{"num_attention_heads": 10, "norm_place": "pre", "bias": "all", "tie_word_embeddings": true, "init": "uniform", "init_std_qkv": 0.0269, "lr_mult_down": 1.5, "lr_head": 0.0033, "max_steps": 13032}
MLP neurons of a small language model. Each row is named by its layer, matrix (up: input weights) and neuron, and shows model dimensions 80-143. Each number is 128 + 24 x the weight over its row's rms, rounded and kept within 0 to 255.
Before each neuron's rows, "fires on" lists the tokens most often at its 100 highest values on Wikipedia text that the model never trained on.

fires on: "-", " which", " •", " the", " from"
L4.up2166 [ 94  94 124 124 145 119 136  90 110 127 182 105 122  92 130  95 122 148 113 110 154 111 153 156 145  98 146 117 138 153 118 154 127 115 171 155 154 144 119 103  99 167 117 122 124 147 119 172 135 137 159 141 161 150  77 116 115 131 140 144  83 103 163 112]

fires on: " the", " it", "0"
L4.up2488 [ 77 119 138 127 158 121 121 141 141 132 155 191 117 132 117 100 115 119 138 132 153  98 127 136  96 124 120 148 151 133 105 120 114 152 105 130 109 138 137 113 130 165 132 118 118 116 101 162 187 110 146 105 152 123 162 153 133 130 112 117 113 125 112 146]

fires on: " ", ":", "1", ",", "s", "able"
L4.up2482 [134 117 122 111 141 131 103 130 156 103  98 125 148  97 175 141 136 145 152 132 125 147 102 106 111  96 116 195 118 129 113  85 126 123 107 137 149 126 116 103 137  98 128 141 111 155 124 103  82  88 178 135 157 145  89 154 120 111 121 161 156 111 168 159]

fires on: ",", "1", " including", " as", ";"
L4.up5 [112 137 125 126 108 126  69 135 107 107 120 103 189 102 109 135 142 162 121 119 141 116  98 134 108  97 128  84 151 140 141 139 114 108 122 128 146 113  92 128 128 106 158 129 158 123 150 175 129 190 159 136 126 124  58 188 162 121 189 152 143 137 161 140]

fires on: "-", "1", "j"
L4.up1976 [132 106 142 127 149 117  85 153 146 122 159 114 149 131 119 155 142 141 133 137  98 146 156 150 111 140 121 131 150 131 124  85  87 108 103 118 124  69 146  98 115 155 106 157 124 122 168 176 137 125 145 170 117 106 152 103 117 127 128 108 107  85 144 153]

fires on: " who", " ", " Votes", "'", " x", " later"
L4.up2297 [136 101 137 163 132 126 115 128 118 113  90 138 126 151 101  98 151 104 116 119  97  86 135 143 151 133 111 136 140 152 132 148 135 103 107 143 137 180 113 111 134 115 176 185 156 114 108 187 120 142  83 141  87 115 110  89 125 114 102 125 118 130 161  76]

fires on: " |", ":", ";", " for"
L4.up90 [106 107 138 124 162 116 140 126 132 116 105  87  97  99 131 151 175 121 137 101 153 145 105 150 130 160 121 111 132 125 140 110  79 140 125 124 112  98 115 120 147 144 132 137 109 133 158 118 131 140 171 155 107 119 164 158 167  87 128 160 183 127 135 126]

fires on: " which", "-", " that", ":", " it"
L4.up619 [123 102 137 134 127 134 140 171 107 152 151  96 119 138 110 146 182 136 118 111 139 161 143 135 155 109 140 122 101  64 143 125  98 134 128 126 112 153 106 152 128  95 173 111 170 149 118 154 192 106 133 131 135 101 115 133 122 156 140 162 150 141 119 113]

fires on: ",", " of", " in", "),", " –", " the"
L4.up943 [130 111 149 110 137 115 151 151 102 121 112 144 146 116 122 135  90 145 163 154 136 146 152 170 144 168 138 143 145 131 115  68 146 143 139 100  70 162  72 152 135 152 123 183 125 118 151 144 136 165 164 103 158 163 142 162 112 101 131 119 138 162 155 131]

fires on: ".", "0", ":", "age", " –"
L4.up2549 [104 181 130 148 132 102 122  98 126 142 123 116 170 102 132 146  73 140 153 119 165 122 194 131 132 128 166 153 114 128 130 166  76 141 107  98 111 144 107  93 144  99 169 153 128  92 138 116 123  88 121 152 121 144 142 119 146 135 146 146 114 155 113 110]

fires on: " |", " No", ":", " at", "0"
L4.up1752 [124 141 104 168 138 119  95 112 188 105 132 150 126 124  92 150 138 145  86 112 104 176 119 132 151 172 104 105 109 166 149 134  74 138  93 148 140 128 131 105 131 158 143 115 108 142 122 127 117 133 176 142  99 193  98 137 104 124 149 139 110 132 146 120]

fires on: "9", " k", "4", "s", "8", "6"
L4.up1298 [152 139 132  91 124 141 120 111 118 132 125 109 180 153 150 129 103 121 118 156 186 163 165 117 124 151 107 106 136 175 114 127 126 125 118 142 115 109 127 125 140  98 106 147 145 171 140 111 131 141 123 111  94 134 134 125  91 139  96 114 120 127 108 132]

fires on: " |", ",", " time"
L4.up1871 [134 134 153 162 121 114 112 119 106 170 101 126 106 134 106 101 112 138 135 123  92 147 114 114 109 130 102 125 115 114 137 126 106 155 131 146 153 152 147 129 124 106 104  90 118 117 131 124 125 102 176 161 124  88 130 115 131 134  86 119 147  99 116 116]

fires on: " |", "2", "3", "1"
L4.up696 [103 146 158 103 146 109 115 147 100 111 148 152 118 105 137 141 153 127 130 156 166 142 142 108 125  78 138 130 137  78 199 166 108 127  97 117 116 133 122 100 107 105 114 140 122 164 113 133 172  91 114 115 140 118 134 111  73 125 131 141 135 138 150 118]

fires on: " to", "9", " at", " .", " for"
L4.up2489 [130 137 109 123 130 102 143  79  96 170 103 151 117 182 120  98 137  85 115 133 125  93 102 129 141  91 100 104 159 122  80 129  65 101 128 144 138 166 130 142 111 144 144 141 147  79 142 129  97 104 122 118 151 112 136 128 128  71 122 131 119 111 140 123]

fires on: " ", "4", " from", "6", " were"
L4.up1145 [145 101 153 120 126 171 160  82 119 114 152 130 153 170 100 105 157  92 134 197 113 146 112 127 108 106 111 127 108 136 120  77 134 101 124 120  88 126  70 135 118 130 131  89 127 134 157 133 146 136 117 187 115 125 158  96  86 144 168 114 142 108 120 122]

fires on: " and", " well"
L4.up2067 [122 115 162 102  83 105 117 134 129 130 163 141 106 121 126 134 127 124 129 185 134 157 141 111 152 104  85 123 102  95 117 110 117 112 149 151 120 139 153 112 112 158 108 139  85 134 117 120  96 104 143 143  72 141 107  70  90 101 167 136  81 155 140 117]

fires on: " ", "2", "4", "1", " |", "3"
L4.up1555 [149 141 127 149 120 113 117 116 149 157 136 117 122 119 123 153 108  92 141 136 109 150 121 125 110 102 132 113 136 135 151  93 122 136 131 107  90 147  96 115 138 123 111 119 133 127 120 122 112 143 113 143 123 131 117 134 121 127 157 130 107 117 162 118]

fires on: ")", "s", ".", " year"
L4.up1632 [111 172 106 147 137 118 120  89 142 175 134 136 124 153 151 118 111 106 103 104 140 146 138 102 145  83 110 128  71 122 150 127 137 150 141 147 174 124 165 122 122 129 129 148 163 124 127 131 158 102 116 131 157 178 115 167 123 146 141 123 123 145  94 109]

fires on: " |", "-"
L4.up1000 [ 97 122 120 114 147 137  94 152 132 109 134 140 109 137  76 128 110 143 100 123 130 103 136 168 175  94 147 134  81  98 119 136 122 124 166 176 126 133 123 167 120 103 101 155 138 143 137 151 151 115 136 113 125 152 102 145 150 154 138 102 119 159 124 139]

fires on: "\n", " \"", " |", ")", "}", " of"
L4.up2290 [125 136 151 128  89 113 151 110 117 135 116 155 117 103  64 121 150 109 153 128  88 136 137 122 142 112 105 103 146 147 105 161 117 140 124 169 129 156 131 156 144  86 206 105 157 109 100 139 149 117 119  99 142 121 142 135 131 113 105 133 151 105 132  71]

fires on: ":", " two", " of", "sc", " all", " R"
L4.up2255 [114 100 155 139 122 122 138 130 110 152  72 174 177 133 156 126 156 141 153 138  79 112 121 122 141 176 144 139 136 132 116 102 135 120 146 156 119 128 120 170 120  68 165 135 139 176 101 173 164 139 155 108  90  93 130  93 144 106 136 101 110 191 145 120]

fires on: " at", " the", "5", " from", " by", " "
L4.up2160 [132 144 175 131 170 125 133 121 135 123 121  87 138  89 156 111  91 137 138 139 170 122  70 116 126 124 132 106 113 179  89 139 131 153 182 153 123  99 115 169 119 107 132 173 129 162 122 126 110 124 127 183 166 159  94  89 134 117  99 159 132 114  77 139]

fires on: " which", ",", " =", " |", " of"
L4.up447 [127  86 126 134 147 118 129 118 139  79 153 158 109 122 120 115 169 152 134 121 135 154 129 104 133 141  81 115 173 140 158 143 141 118  83 132 114 143  89 120 116 128 101 121 130 139 150 155 124 193 124 145 138 117  93 143 123 111 143 133 117 123 139 177]

fires on: "'", "s", " of", " \"", " a"
L4.up1188 [162 173 139 153 123  74  95 121 115 109  97 127 122 126 126 115 150  80 140 174 126 141 149 119  81 177 123 138 103 162 117 124 102 149 142 144 141 112 130 164 134 113 146  98  97  98 125  94 172 131 147 124 118 117 142 158  89 119  86 161 145 110 134 184]

fires on: " ", "1", "2", "-", " B"
L4.up2445 [124 136 101 118 138 106 112 118 160 144 140 102 115  84 104 141 145 110  84 141 150 110 191 160 125 153 123 112 171 105  83 110 166 106 144  58  96 142 102  90 141 145 170 111 147 172 133 152 154 158 132 133 109  99 151 125 153 111 139 133 150 132 138 157]

fires on: "0", " |", "'"
L4.up127 [165 139 147 131 171 142  78 142 122 193 141 164 122 142  96 110 164 102 134 157 156 124 177  72 129 153 124 128 156 111 116 138 118 133 142 124 155 135 145 125 127 130 138 141 118 111 151 119 120 131 103  96 116 164 128 146  77 110 125 116 142 106 154 108]

fires on: "9", " expressed"
L4.up1267 [103 145 129 104 103  93 144 144 113 162 105 103 151 155  88 140 106 100 183 184 158 114 133 187 120 144 124 132  85 161 110 117 158 104 176 175 142 142  86 103 118 139 155 169 119 162 130 114 153 125 163 109 153 150 151 107 130  83 110 162 104 139  92 120]

fires on: " and", " public", " or", " after"
L4.up1131 [133 145 128 128 141 119 111 128 170  77 130 142  80 108 144 133 137 106 138 128 110  97 144 122 147  83 165 168 149 174  96 116 119 111 102 122 106 134  93 106 144 142 129 144 154 125 124 158 117 143 127 149  93 153 152 134 119  69 153 106 152 166 102 136]

fires on: "5", "2", "1", "6", "3"
L4.up1566 [126 103 176 120 154 111 107 114 152 102 155 139 113 144 104 115 147  75 152 139 141 107 150 111 120  89 153 111 138 143 167 137 124 132 126 141 119 170 133 138 149 117 133 122 155 175 101 140 164 103 153 148 147 139 117 117 114 108 118 135 108 164 169 182]

fires on: " ", "0", " of", "'", ":"
L4.up476 [112 147  87 140 124 115 156 152 162 100 127  96 141 119 105 175 125 135 141 161 135  71 153  92 135 125 128 122 133 128 117 127  82 168 159 155 184  98 117  94 118 121 116 135 108 102 177 148 133 122 130 116 138 104 127 116 142  91 124 137 122 154 128 129]

fires on: " |", "4", "3"
L4.up2433 [123 140 108 149 132 112 140  88 157 130 148 150 150 162 161 143 154 154 152 102 111 161 137 118 131 175 171 127 119 131 126 122 118 130 101 124 114 150 112 139 139  92 135 165 130 164 108 148 123 101 147 139 115 147  80 126 166 137  86 127  82 149 126 168]

fires on: ",", " (", "1", "9", "0", "2"
L4.up2273 [138 169 130 117 131 124 130 163 144 114 103 133 135 103 143 121 164 143 111 130 115 128 105 119 137  88 129 158  63 126  93 126 123 144 140 163 130 128 127 144 141  73 106 111 103  98 106  78  92 197 163 134 133 124 148 131 130  91  81 108 106 117 141 132]

fires on: "C", " well", "-", " Best", "H"
L4.up1654 [102  65 122 114 162  97  98 131 114 132 115 131 134 113 135 153 154 129 106 154 128 148 171 124 135 137 108 158 185 116 134 127 110 132 173  69 126 145 136 145 144  99 137 171 128 139 127  98 101 151 142  88 120 109 138 121 146 117 148 164 104 126 123 154]

fires on: "0", "1", "2", "-", " digital"
L4.up1950 [130 102 122 171 101 112 142 137 117 133 161 100 112 123 133 146 142  94 120 172 106 105 145 145 121 142 103 114 114  76 160 128 164 135 109 144 158 120 194 135 141  90 120 114 129 120 144 140 157  99 155 106 142 167 108 179 139  88 143 181 122 126 123 122]

fires on: " |", " all", " most", "2", "6"
L4.up632 [161 172 153 164 143 197  98 119 120 164 113 120  87 155 120 130 108 144  95 123 120 176 127 118 143 160 109 146 113 126 160 125 126 122 109 160 154 160  95 194 116 118 119 134 124  88 142  86 156 106 129 129 100 165 161 116 190 120 133 109  83 113 164  98]

fires on: "0", " of", " other", "5", "7"
L4.up1952 [119 134 141 140 113  97 131  96 105 141 157 151  82 149 111 143  93 159 113 169 137 107 119 121 140 137 125 139 105 128 149 148 173  93 127 112 146 112 119 144 152 110 149 128 124 116  90 117 144 177 134  98 101 131 123 139 143 115 159 145  71 106 129  95]

fires on: "-", "0", "|", " |", "2", "3"
L4.up493 [ 99 150  95 130  93  90 110 156  76 127 141 141 139  77 178 128 133 151 130 118  91 169 162 126  65 166 124 148 140 117 179 151  95 153 109 153 188  97 147 125 116 122  97 156 117 179 117  90 164 108 122 110 132 127  94 122 136 160 108 139 142 108  94 165]

fires on: "0", "5", "9", "1", "th", "6"
L4.up651 [129 124 173 138  81 132 119 152 126 125 128 149 126 130 124 133 104  77 119 104  82  77 113 146 157 114 154 177 116 135 113 132 181  98 127  99 103 155 132 177 124 108 124 115 166 141 142 171 119 130 114 105 142 148 134 129 164 165 129 125 126 121 150  89]

fires on: " and", " all", " All", " (#", " or", " (−"
L4.up1044 [177 115 137 141 129 138 115 160 153 116 100 111  88 127 120 145  87 163 131  88  99 126 134 139 154 118 130 143 160 139  87 116 115 127 163 148 180 137 110 156  80 119 156 152 129 109 141 141  97 135 149 151 125 147 134 114 107 124 145 119 106 108 130 166]

fires on: "-", " "
L4.up2545 [133  77 133 106  98 102  82 144 133 107 140  43 117 150 123 145 134  94 110 159  77 113 167 163 142 116 133 107 129 124 114 125 140 114 116 141 132 103 139 109 147 143 130 166 103 111 120 116 153 111 110 123 111 124 154  99 135 136 170 178 160 121 142 133]

fires on: "s", " |", "ass", "N", "'", " Ref"
L4.up560 [154 122 156 122 128 125 115 144 122 144  99 136 175 115 120 142 119 112 133 140 118 149 149 111 123 124 119 141 113 117 119 127 123 143 102 127 117 120  82 110 163  74 152 143 102 115  60 167 136 114 164 161 114 136 104 159 124 123 105 153 105 127  83 179]

fires on: " as", " a", ":", " an", " \""
L4.up1375 [138 150 142 100 133 150 120 149 136 120 143 156 138 115 113 129 107 107 138  91 190 149  81 119 107 122 145 143 122 124  64 147 143  76 117 142 125 121 155 169 126 122 129 125  92  79 144 126 122 102 175 132 135 169 141 182 112 133 160 161 123 176 158 116]

fires on: " ", ",", "0", "2"
L4.up1200 [ 72 151 107 126 120 144 111 123 123 140 126 132 109 144  85 112 139 101 156 163 171 116 134  79 127  83 116 147  91 126 166 116 109 145 170 121 113 127  70 112 126 137 156 116 139 128 130 187 120 120  89 168 127 176  87 131 100 110 135 143 151  98 143 115]

fires on: ",", " (", " =", " |", " and"
L4.up1031 [148 148 137 134 151 144 127 100 112  91 122 139 110 133 116 114 131 153 129 158 169 154 138 142 129 140 103  71 117 108 143 107 161 107  95 136 123 121  86 135 128 120 114 153  98 133 121 103 102 177 127  95 119 131 130 103 125 142 163 135 119 155 105 131]

fires on: " ", " the", ".", " Year"
L4.up1314 [135 132 161 102 123 154 112 118 187 155 117 152 178 140 116 138 128  82 127 139  73 158 141 169  88  94 134 121 106 129 110 105 109 130 108  97 146 131 133 130 142  95 122 138 159 144  96 166 156  96 126 156  84 119 139  97 157  90 137 139 145 148 107 109]

fires on: ";", " a", ");", " as", " into", ")"
L4.up1577 [141 129 137 127 175 137  81 107 150 136 178 153 114 168  98  93 138 126 102 125 138 131 145 153 119 117 118 113  96  91 118 109 136  89  83 137 155 147 120 121  91  99 165  90 157 132 131 153 107  96 138 138 167  99 104 169 182 185 138 135 106 108 132 148]

fires on: " |", ",", " This", ";"
L4.up2105 [105 124 121 153 131 174 137 139 151  94  90 146 147 127  70  91  93 153 140 128 113 152 128 161 123 148 123 113 131 134 147 138 106 137  99 130 143 144  92 122 109 115  89 114 125 134 138 179 155 109 173  98 125 154 152 178 107 117 148  93 124 124 116  94]

fires on: ",", " and", "-", " York"
L4.up1277 [121 172 131 103 149 149 121 115 182 114 134 115 119 173 158 164 136 120 123 131 147 165 127 130 141  99 115 192 128  94 143 136 125 172 139 151 140 133 121  92 115 135 130 137  94 127 122 134 112 142 162 134 149 142 179 139 128  92 171 114 116 110 113 119]

fires on: " |", " out", " such", " same", " Small"
L4.up1326 [137  92 121 130 127 135 112 161 118 137 134 121 108 160 135 163 113 115 138 167 133 113 107 168  92 140  96 153  83 178 129 120 120 121 142 133 139 160 113 148 131 164 111 142 138 125 173 151 140 145 122 120 119 114 129 145  73 134 117 146 126 115 148 131]

fires on: " ", " ("
L4.up1075 [129 111  86 132 138 138 117  80 151 127  89 145  95 121 120 115 178 138 141 128 111 130 122 138 130 149 160 138 133  87 134 101 165  94 139  83 137 179 139 123 166 147 107 114 138 110 111 148 131 111  85 189  83 137 118 194 124 134 142 112 114 127 171  81]

fires on: " a", " in", " to", ".", ":", " "
L4.up1948 [144  99  78 126 140  97 111 134 111 116 183  64 125 124 120 139 131 109 120 146 114 102 130 113 131 107 145 154 111 148 123 131 128 119 130 140  79  70 145 140 145 164  88 117  97 142 130 139  94 122 138 106 174 147 175 159 134 109 170  81 115 101 108 150]

fires on: " [", "[", " N", " what", " who", " death"
L4.up475 [ 92  99 116 126 111 107  82 140 118 101 131 103  69 134 137 140 100 150 129 118 177 126  85  89 123 128 108 163 129 114 129 132 133 100 112 133 143 169 111 195  75 135 110 126 125 125 110 126 128  94 158  91 144 136 135 114 103 117 113 145 100 156 133 147]

fires on: " |", " of", " for", " n", "1"
L4.up1772 [123 196 104  92 155 117 155 155 106 135 124 161 110 109  88 148 140 116 122  60 117 173  73 176 126 125 131 167  83 131 121 139 136  88 119 111 160 116 102  99 132 116 102 110 124  99 160 144 121  92  97 150 139 143 172 141 124 111 149 116 107 153  90 174]

fires on: " as", " the", "s", " |"
L4.up1538 [129 101 125 118 131 129 110 119 107 109 151 152 147 173 124 115 149  80 126 129  84 136 116 114  87 123 126 137 134 119 139 122 130 148  93 163 125  87  95 133 147 134 176 155 120 112 142 117 143 144 133 142 134 145 132 121 100 111 126 147  97 118  95 145]

fires on: " ", " October", " May", " of", " September"
L4.up838 [130  74 135 125 134 159 111  94 116 111 112  49 130 126 117 187 109 109 148 123 146 135 121 152 130 105  89 124 125 158  78 172 126 120 134 120 154  75 139 130 122 138 100 151 138 160 151 112 155  88  66 127 183 123  91 128 152 104 108 125 116 136 128 145]

fires on: "-", "as", "and"
L4.up2106 [111 119 164  97 114 103 132 106 180 130 121 128  90 117 108 126  74 122 107 106 151 136 118 137 110 131 157 151 137 113 117 155 140 163 122 116 102 119 107 131 145  93 118 144 132  87 150 131  96 175 164 127 138  63 145 133 143 152 106 170 139 153 105 188]

fires on: " d", "et", "'", "D", " t", "T"
L4.up1542 [110 148  97  81 123 161 152 126 142 132 159 150 157 106 139 138 124 102 139 129 154 164 115 117 153 146 113 154 114  88 122 118 134 111 119 140 149 151 100 114 132 141 132 124 140 129 165 123 126 100 118 127 100 105 166 123 159 139 132  99 140 118 122 136]

fires on: " of", "0", "od", "/"
L4.up1648 [ 66 108 126 144 133 149 169 147 134 192 114 183 105 149 126 136 151 145 148 193  93 112 158 136 171  76 113 118 124 109 124 133 113 130 156 157 119 125 189 111 159 112 135 137 145  88 180 156 106 143 147 112 107 125 110 131 168 139 129 163 124 161 128 146]

fires on: "s", "S", "'", ",", " South", " Mel"
L4.up541 [156 134 100 122 132 116  95  76 125 105 158 125 123 145 134 172 131 129 143 136 108 152 117  88 109 123 142 146 128 124 128  99 123  92 160 150 137 148 137 128 127 128 145 146 153 104 113 133 119 108 110 145 136 131 128 137 134 144 144 109 148 144  88 126]

fires on: " |", "\n"
L4.up1467 [106 166 117 157 113 143 123 132  81  97 125  84 122 163  92 102 109 121  89 122 129 137 133 138 146  99 146 134 133 115 127 154 120 136 121 129 142 126 101 109 135 125  81 142 149 140 136 110  84 127 134 164 140 143 117 116  86 141 109  85 132 128 125 153]

fires on: " and", " or", " end", " Score"
L4.up2113 [137 174 140 163 142 117 156 117  71 108 136  60  90 126 137 126 137 140 130 133 107 141 148 117 144 143 124 156 137 153  74  93 157 107  63 166 105 135 151 192 148 118 154 155 145  79 136 160 125 158 141 130  78 115 115 110 128 142 163 117 119 171 123 119]

fires on: "-", " the", " other", " "
L4.up571 [ 96 100 134 118 111 108  89 121 159 122 149 138 136  96 105 150 129 118 113  92 106  96 100 125 139 138  76 131 154 123 108 121 132 164 137 139 129 130 152 139 102 159 132 151 113 163 134 137 147 168 103 102 132 143 122 177 137 152 153 154 154 117 137 140]

fires on: "\n", "-", " plays"
L4.up1585 [135 130 114  92 129 158 134 111 144 166 127 121  99 175 161 153 104 113 155  94 127 131 104 130 157 118  91 134 164 117 145 103 133 123 161 124 131 143 140 106 153 129 113 152 151 119 163 136 160 142  90 102  85 113 130 130 188  59 121 148 119 116 155 124]

fires on: "-", " War", "D", "ph", ";", ")"
L4.up1683 [144 136 134 121 117 149  86 164 122 141 124 123 147 125 132 150 108 143 121  96 142 155 148 137 159 129 146  95 120 119 155 148 116 132 111  74 131 120  99 111  95 101 140 203 140  87 119 122 103 138 111 135 159 108  93 169  98 146 116 134  89 134  94 135]

fires on: "'", "s", " a", " an"
L4.up1910 [134 154 127 129 151 162 104  96 149 110 160 103 112 133 112 137 113 125  89 155 187 127 122 123 132 129 143  94 104 106  77 148 130 132 173 147 131 146 115 122 112  99 143  90 113 161 151 128 123  92 163 101 140 133  80 120 131 111 118 103 141 127 166 133]

fires on: " G", " /", " through", " November"
L4.up40 [120 111 117 119 158  94 115 158 145 135 114 112 145 120 135 185 133 125 145 128 112 121 162 159 152  86  95 114 118 127 139  96 146 104 112 136 137 159 102 117 162 142 143 128 132 102 150 131 144 101 123 101 148 110 146 125 128 116 158  98  93 157 101 125]

fires on: ";", "\n", " |", "|", "6", "5"
L4.up694 [128 132 136  94 160  91  78 124 132 121 134 144 164  81 135 150 119 125 138 128  88 127 130 143 112 117 123  88 106 129 106 154 111  97  95 119 107 129 138 153 118 133 163  92 116 126 131 172 176 125 124 140 155 114 152 148 103 110 106 159 164 143 134 137]

fires on: "6", " known", "9", "er", " of"
L4.up1109 [119 104 170  88 111 134 135 114 123 149 135 112  97 120 155 140 129  83 103 101 130 150 143 133 127 117 108 140 142 138 131 110  83 120 142 109  82 157 116 183 183 119  97 111 147 143  72 121 103 131  99 102 150 120  81  71 141 124  83  82 173 120 110 139]

fires on: ":", " of", " on"
L4.up762 [ 75  86 145 137  96 150  63 112  94 130 117  92 128 133 150 131 150 178 154 148 123 117 180  91 103 115 108 109 151 170 109 127 175 119 141 153 151 139 156 135 131 134 171 148 153 153 173 152  92 101 129 127 146 167 119 136 126  61 127 106  89 171 133  94]

fires on: "2", "1", "–", "-", "4"
L4.up2249 [115 139 152 154  88  96 108 125 115 126 157 118 124 125  93 119 147 129  75 147 125 131 105 128 160 145 137 134 143 104 162 133 129 147 124 174 125 139 142 100 107 137  97 137 100 149 116 188 173  86 140 143 114 200 106 133 104 151 128 112 126 153 151 131]

fires on: " |", " and", " of"
L4.up1753 [123 140 111 146 123 154 127 146  86 181 163 116 149 154 108 160 134 118  94 119 119  87 127 143 119 125 113 156 133 137 164 153 109 114 136 100 177 136 139 157 160 136  81 168 107  96 165 125 116 135  84  85 147 183 148 158 126 150  95 116 123  81 158 131]

fires on: "2", "1"
L4.up579 [147 139 134 109 125 129 118 116 118 114 117 108 104  55 163 159 147 132 119 146 129 101  96 134 134  93 121 139 131 140 109 120 115 118 158 121 153  79 172 169 107 110 131 162 115  99 138  78 111  94 128 115 125 113 126 138 132 108 138 172 138 140 122 142]

fires on: "-", ")", " (", "L", "á", ","
L4.up110 [ 93 117 145 126 116 120 158 117 155 137  87 146  79 110 153 107 145 140 126 153 133  52 130 123 142 103 114 136 161 150 112  83 161 134 152 145 109 130 166 135 127 102 106 155 143 149 122 165 149 115 116 129 134  85 123 148 120 107 106 154 102 123  83 153]

fires on: " by", " from", " of", " in", " against", " over"
L4.up1617 [129  94 150 109 151 120 130 188 107 123 116 135 115 113 160 110 137 115 117 122 154 118 172 133 130 103  93 122 147 138 103  87 148 109  93 143  93 192 168 106 152 178 126 159 131 121 171 117 118 110 165 143 139 137 146 162 122 131 124 133 117 126 135 101]

fires on: "-", " in", " or", " on", " c"
L4.up1940 [ 63 128 122 103 149 101 125 146 119 119 128 111 151 152 150 125 126 136 146 120 125 130  87 114  95 156 140 100  94  85  96 126 121 163 102 145  82 118 138 117 116 136  83 162 133 108 118 153 102 113  99 145 100  84 170 115 110  99 150 170 136 144 170 150]

fires on: " Y", " Gulf", " footballer", "-", " J", " I"
L4.up1343 [116  89 167 117 176 126 117 143 135  99 118 130 133 110 127 162 147 119 180 124 124 185 117 148 105 139 111 125 146 107 136 131 125 106 124 157 117 151 152 149 189 107 129 126 154  93 145 116 118 128 101 119 128 149 172 182 141 124 112 155 113 110 148 119]

fires on: " |", " /", ";", "s"
L4.up1943 [157 138 182 137 100 178 121 105 112 157 125 134 127 166 149 126  87 139 101 115 137 124 123 157 100 138 101 131 160 129 171 173 139 151 154 125 137 118 145  89 104  94 116 107 102 109 127 166 142 161 149 158 139 119 122 116 156 132 110 107 157  82 167 147]

fires on: " (", "L", " to", "9", "0", "7"
L4.up1299 [121 130 155  76 152 153 111 151 104 115 120 139 133 131 125 138 135 146 152 121 137  73 137 153 112 116 155 117 104 103 133 133 106 147 143 115 114 139 114 120 149 151 116 123 117 114 129 121 132 140 137 124 118 145 156 113 128 119 122  62 113 120  93 132]

fires on: "\n", "-", " ", " |", " of"
L4.up1052 [124  67 128 147 112 121 125 114 150 120 150 129 121 141  96 129 137  77 150 115  75  93 132 104 155 126 120 157 138 100 126  83 111 133 129 121 133 127 161 131 127 111 149 115 161  94 147 123 122 147 103 138 145 114 111 106 123 118 117 156 158 113 137 130]